Weights of a small GPT-style language model, trained from scratch on English Wikipedia: width 224, capped logits.
MLP neurons of a small language model. Each row is named by its layer, matrix (up: input weights) and neuron, and shows model dimensions 144-207. Each number is 128 + 24 x the weight over its row's rms, rounded and kept within 0 to 255.
After each neuron's rows, "fires after" lists the tokens most often just before its 100 highest values on Wikipedia text that the model never trained on.

L4.up470 [148 148 132 131 143 131 153 130 106  89 117 138 139  89 121 137 139 138 145 144 147 105 119 160 123 115 106 116  96 131 115 126 121 160 127 153 110 130 115 148 162 154  68 112  85 150 116 131 152 116 106  85 121 114 129 145 135  90 121 144 170 192 116 113]
fires after: "or", "p", "in", "d", "k"

L4.up602 [148 174 152 117 198 103 119 106 156 130 123  81 125 137 124 129  96  98 106  92 128 142 132 159 116 137 129 135  96  93 115 149 147 145 138  99 139 125 130  93 119 164 116 130  91 119 110 135 178  87 110 135 129 155 106 105 144 139 100 134 169 103 138 112]
fires after: " a", " the", " (", " was", " and", " is"

L4.up670 [150 165 116 112 111 131 113 113 132 138 105 159  87 119  85 127 149 122 170  91  74 166 182 156 100 117 136 122 118 109 125 146 128 104 119 146 102  91 141 116 130 156 128 118 102 138 106 101 139 171 110 146 162 122 151 128 117  84 140 109 147 159 144 182]
fires after: "an", "n", "i", "á", "a"

L5.up468 [138 111 113 135 121  85 136 136 136 142 114 102 139 122 113 115 159 171 112 130 121 125 176 145  97 121 120 156 156 141 115 152  86 129 137 142 126 151 177  63 113 117 126 135 108 160 116 119 155 131  94 115 128 123 112 130 136 132 130 119 136 120 160 101]
fires after: " v", " V", " m", " b", " to", "r"

L3.up563 [116 121 119 130 116 114 100 159 127 145  87  89 127 112 120 172 138 151 126 121 109 150 159 119 119 138 140 109 116 156 144 165 156 144 130 154  82 129 177 160 111  88 140 132 139 135 177 103 141 134 100 118 146 120 121  83 110 134 146  92 109 174 114 120]
fires after: " in", " of", " for", " on", " o", " at"

L3.up362 [121 127 121 163 137 147 122 155 140 123 115 137 133 115 117 154  78 128 112 166 107 143 171 143 145  91 103 119 105  89 116 160 157 106 117 159 149 116 126 137 127 129 138 118 114 135 120 126 146 129 113 132 160 145 123 120 135 187 124 116 139 141 155 113]
fires after: " M", " Ch", "ed", " d", "m", " m"

L7.up695 [134 148 127 143 114 139 144 129 105  86  88  98 131  79 133 162 151  87 128 156 143 122 164 105 103 153  96 152 116 143 134 154 131 129 131 104 135  76  97 121 133 151  83 133 127 131 133  87  71 135 134 172  99 142 117 135 119 147 138 111  57 150 136 145]
fires after: "ro", "o", "i", "a", "he", "u"

L3.up687 [129 166 151 143 188 102  99 152 141 114 109  96 112 106 145  92 158 129 147 115  96 148 152 146 151 148 149 136 128 117 159 154 110 154 103 115 144 126 156 157 152 173 136 135  84 166  78 129 162 172 116 150  96 132 118 102 120 177  99 158 139 155 112 125]
fires after: " a", "e", " (", " o", " A"

L5.up675 [201  76 138 114 137 145 139  93 147 150 145 116 152 151  76 138 142 178 156 143 152 108 125 126 159 116 109 160 139 140 116 134 150  89 156 147 111 121 159 117 126 127 145 107 112 146  95  88 160  93 102 110 146 120 100 110 142 132  92 125 152 117 125 101]
fires after: " m", " M", " v", " R", " V", " J"

L5.up374 [141 141 151  95 141 132 158 115  73  96 155 125 143  88 123 168 125 157 103 171 142 166 125 131 120 137 149 144 156 111 142 121 122 121 101 174 144 102 109 167 140 115 158 108 170 183  91 103 156 128 140 116 101 126  90 103 104  85 116 160 127 147 102 130]
fires after: "s", "g", "y", "z", "es", "c"

L4.up739 [127 136 135 139  94 158 121 126 131 126  90 112 152 121 146 141 120 157 137 132 121 137 123 112 130 124 111 109 127 118 111 153 137 121 126 107 128  65 114 165 148 129 146  69 136 125 128 153 124 131 105 147 129 108 135 115 154 152 158 141 166 133 147 120]
fires after: " re", " s", " N", "c", " S"

L7.up297 [ 97 128 128 133 113 130 153 176 144 127  99 123 103 159 132 126 133 155  82 139 131 141 123 111 161 130 106 134  99 123 144 165 131 133 159 139  89 127 136  88  90  99 123 142  80  87 138  86 146 126 111 108 111 139 151  96 179 113 120 143 171 154 114 129]
fires after: "r", " al", "l", "th", " th"

L3.up489 [130 183 169 131 138  59 162 146  83 133 114 159 135 132 147 103 143 119 121 116 157 125 113 143 121 127 134 129 136 132 161 114 148 176 152 148 139 125 141 153  94 110 153 146  96 148 120 120 142 158 100 154 170 160 131 115 137 131 111 104 139 146 145 116]
fires after: " E", " O", " e", " o", "O"

L2.up868 [140 143 117 101 176  96 130  78 142 131  92 121 123 174 106 149 120 156 153 113 126  76 176  75 153 104 142  94 108 124 110 138 123 109 136 110 131 113 159 194 125 172 129 165 113 142 159 157 155 168 116 123 179 152 132  99 138 138 138 152 165 179 139 128]
fires after: " ", " A", "n", "A", "or", "r"

L2.up407 [145  92 174 109 150 115 114 116 164  98 140  69 135 135 122 113 129 122 120 104  67 143 129 137  89 175 158 151 116  61 139 154 122 141 147 126 100 117 128 152 106 177  88 134 116 117  91 135 167 134 139 106 133 142 118 130 110 148  83 156  82  76 153 101]
fires after: " a", " the", " m", "e", "re"

L5.up169 [150  63 130 115  79 128 164 101 140 150 120 132 104 120 140 111  87 104 146 131 140  92 123 123 139 114  92  92 182  98  89 158 144 116 144 128  86 130 125 104 135  85 122 107 121 118 119 116 166 131 147 136 102 137 111 140 127 113 151  74 148 153 133 138]
fires after: " g", " s", "e", " t", "b", "u"

L3.up829 [119 106 161  96 135 109 141 115 115 129 127 148 150 122 155  91 113 117  92 113 131 120 125 107 149 140 139 133  97 156 108 122  91 112 117 153 110 111 160  90 180 162 133 101 135 135 137 119 115 124 153 140 116 119 150  96 120 132  83 112 148 146 140 144]
fires after: "d", "w", "h", "t", "g", "il"

L4.up457 [156 160 125 132  85 111 119 120  90 116  98 126  90 130 149 159 119 134 128 167 180 108 167 128 109 136 138 138 120 116 163 157 129 104 126 111 154  90 123 136 159 114 127 115  98 111 105  83  96 133  84 127 118 107 137 151 107  97 109 101  82 122 131 123]
fires after: "i", "an", "a", "o", "he"

L5.up598 [163 139 160 138 129 175 119 135 132 129 122 147 135 118 128 116 118 102  91 145 128 100 127 140 156 101 144 125 151 128  71 186 139 147 114 115  97 119 164 155  85  91 147  79  91 152 140  99 177 117 110 123  79  86 110 119 102 123 147 128 135 130 114 170]
fires after: "is", " p", " P", "oc", "C"

L2.up880 [103 185 140 115 164 175  88 148 159 138 128 121 132 109 150  90 142 127 106 132 130 106 145 153 130 153 148 136 130  69 124 108 107 147 134 119 147 121 127 113 140 147 132 117  96 137  95 108 165 129 116 101 111 125 122  76 134 135 120 132  84 141 142 131]
fires after: "t", "g", "m", "r", " m", "st"

L4.up123 [111 140 128 147 165 109 131 104 139 100 120 130 121  48 168 162 121 143 118 110 120 150 114 173 147 129 113 124 133 108 116 145 157 135 110 118  98 105 142 153 140 151 141 135 148 145 157 121 147 124 129 100  79 109  77 132 112 104 111 131 132 164 141 101]
fires after: "t", "c", "z", "d", "s", "b"

L4.up195 [105 138  95 137 119 135 139 116 119  93 148 118 116 173 125 172 143 124 131 151  98 167 105 130 146  94 119 104  95 154 104 159 105 157 124 150 113 122 113 153 134 146 134 112 172 104  86 127 157 127 113 185 122  95 128 160 148 152 123 101 104 153  86 140]
fires after: "he", " as", "ou", " be", " ", " w"

L3.up11 [111 128 148 107 130 150 117 123  76 122 118 143 132 102 166 130 131 144 133  96 123 139 157 141  81  99 133  91 148 111 143 159 139 128 149 167 136 171 134 119 153 125  99 115  90 158 105 119 124 119 105  99 118 107 143 139 149 111 121  86 173 147 128 132]
fires after: "\n", "or"

L4.up198 [163 104 132 112 165 116 122 145 164 100 102 126 130 105  90 139 148 118 161  87 107  85 132 141 134 110 115 174 156  99 147 160 176 122 124  95 127 130 134 147 114 177  91 156 148 126 103 102 131 117 142 155 120 127 145 129 141 124 138 131  86 151 137 145]
fires after: " p", " s", " f", "st"

L2.up855 [144 108 130 106 125 117 111 135 138 103  93 112 124 106  92  97 127 133 149 117 129 108  82 125 141  88 137 158 162 101 123 132 151 117 131  88 143 145 116 158 126 140  81 140 111 122 109 114 141 147 122 162 117 136 119 128 188 143 148  95 150 170 126 125]
fires after: " p", " s", "ep", "l", " R", " P"

L5.up553 [127  94 199  74 117 143 119 148 124 154 109 109 152 131 141 138 144  87 124  89 141 124 153 174 152 107 128 153  96 160 167 139 105 116 110 148  88  98 175  85 181 146 153 122  92 171 114 149 114 126 123 148 123 108  85 138 209  98 121 159 134 122 134 137]
fires after: "ed", " to", "g", "d", " of", "w"

L5.up595 [122 113 148 141 151 100 141 114 104 110 118  94  85 103 113 118 130 128  94  59 100 121 139 146 133 149  94 182 132 107 125 109 146 129 106 131 134 112 150 175 108 183 136  67 122 125 116 148 121 105 104  78 112 147 103 137 146 145 156 139 166 163  98 113]
fires after: "g", "o", "u", " b"

L7.up403 [ 90 130 133 172 152 113 137 102 152 104  64 131 148 154 152 143 112 116 145 110  98  99 159 111 144 135 126  96 114 154 115 136 135  97 111 136  84 164 181 156 158 133 123 114  96  83 128 141 170 124 124 136 109 144 144  79 141 136 126 161 175  88 109 129]
fires after: " g", "i", " H", " G", "u"

L4.up63 [178 169 118 135 127 145 133 121 131 142 103 135 131 124 144  83 129 149 146 124 112 158 143 138  70 112 116  99 141 104 131 143 114 161 126 125 132 160  98 108 173 123 116 107 120 121  88 111 106 136 151 154 132 122 155 147 119 129 112 111 167 157 161 139]
fires after: "\n", ".", "n", "ic", "e"

L5.up786 [152 113 143 145 107 151 116 101 126 107 114 148 195 107 114 143 102  97 142 135 132  99 183 132 134  94 159  99 141 109 124 142 156 100 130 108 106 159 137 130  87 158 120 115 135 162 147 141 139 125 125 123 116 110 103 126 106 148 151 130  95 161  84 142]
fires after: " p", " P", " H", " St", "ent"

L2.up716 [104 155 125 146 155 154 114 167 155 112 140 129 107 133 100 105 162 128 123 157 121 108 121 143 146 180 116 153 104  84 153 110 125 108 138 122 115 148 113  95 157 101 134 117 102 146 140 140 150 127 147 100 127 144 121  86 129 110 148 134 104 126  98 142]
fires after: "g", "m", " p", " S", "t"

L2.up219 [150 115 118 112 183 148 159  85  99 143 141 136 134 138  85 172 143 151  94 127 144 130 117 205 146 135 114 123 129  97  97 121 129 123 131 134 164 133 171 106 154 123 103 168 134 148 112  92  60 181 109 157 135 105 158 128 160 127 153 107 149  93 147 169]
fires after: " O", " W", " Ch", "ar", " on", "om"

L5.up63 [105 145 189 159 135  91 101 123 119 157 103 137 167 123 122 139 149 196 140 115 124 123 177 131 115  90 155 103  72 146 140 155 151 165 126  90  85 112 128 175 103 123 142 117 135 139 137 171 132 170  85 180 158 127 138 111 128 169 105 150 127 127 151 125]
fires after: " on", " A", " o", "O", "H", "A"

L7.up342 [104 148 120 127 126 150 101  96 145 115 103  65 143 129 159 105 172 158 140 119 162 104 140 101 104 135 123  89 142 124 119 163  99 111  93  98 125 106 155 173 102 129 164 132 113 128 119 142 159 143  55 139 127 129 147  96 139 105 150 127 161 128 107  90]
fires after: " s", "es", " ", "re", "on", " re"

L4.up512 [129 144 140 156 126  93 130 152 109  74  99 128  81 177 145 126 142 133 148 117 112 144 126 138 177 128 130 131 117 130 134 131 114  95 167 155 147 135 145 131 138 110 125 120 128 120 137  82 148 126 121 143 149 136 112  96 143 135 133 144 146 197 113 148]
fires after: " al", " re", "l", "B", "th"

L3.up20 [139 116 150 112 112 117 121 120 143 135 131 108 106 107 126 109 117 121 157  69 128 116 127 135 169 146 116 140 145 128 104 157 143 136 123 128 106 117 134 132 131 146 166  85 115 124  67 157 117 123 137 128 107 140 100 137 151 145 142 110 131 204 118 119]
fires after: " b", "b", "ol"

L4.up66 [108 152 119 109 111 130 120 116 131  99 123  89 109 158  91 136 105 136 135 117 144 171 156 152 147 100 110 126 110  78  96 153 123 135 114 149 112 147 137  86 117 144 119 145  99 102 118 105 109 144 108 196 158 152 131 149 128 148 129 102 148 172  88 102]
fires after: " m", " W", "h", " w", " M", "ou"

L4.up503 [181 143 111  89 126 133 116 108 115 130 138 187 143  95 138 152 155 154 117 114 115 147 152 159 153 104 124 123 143 112 140 157 125 122 124 145 125 112 133 159 151 121 149 131 159 117 116  94 105 137 101 125 132 146 110 127 164 124 110  61 171 125 148 157]
fires after: "n", " J", "an", " on", " R", "ar"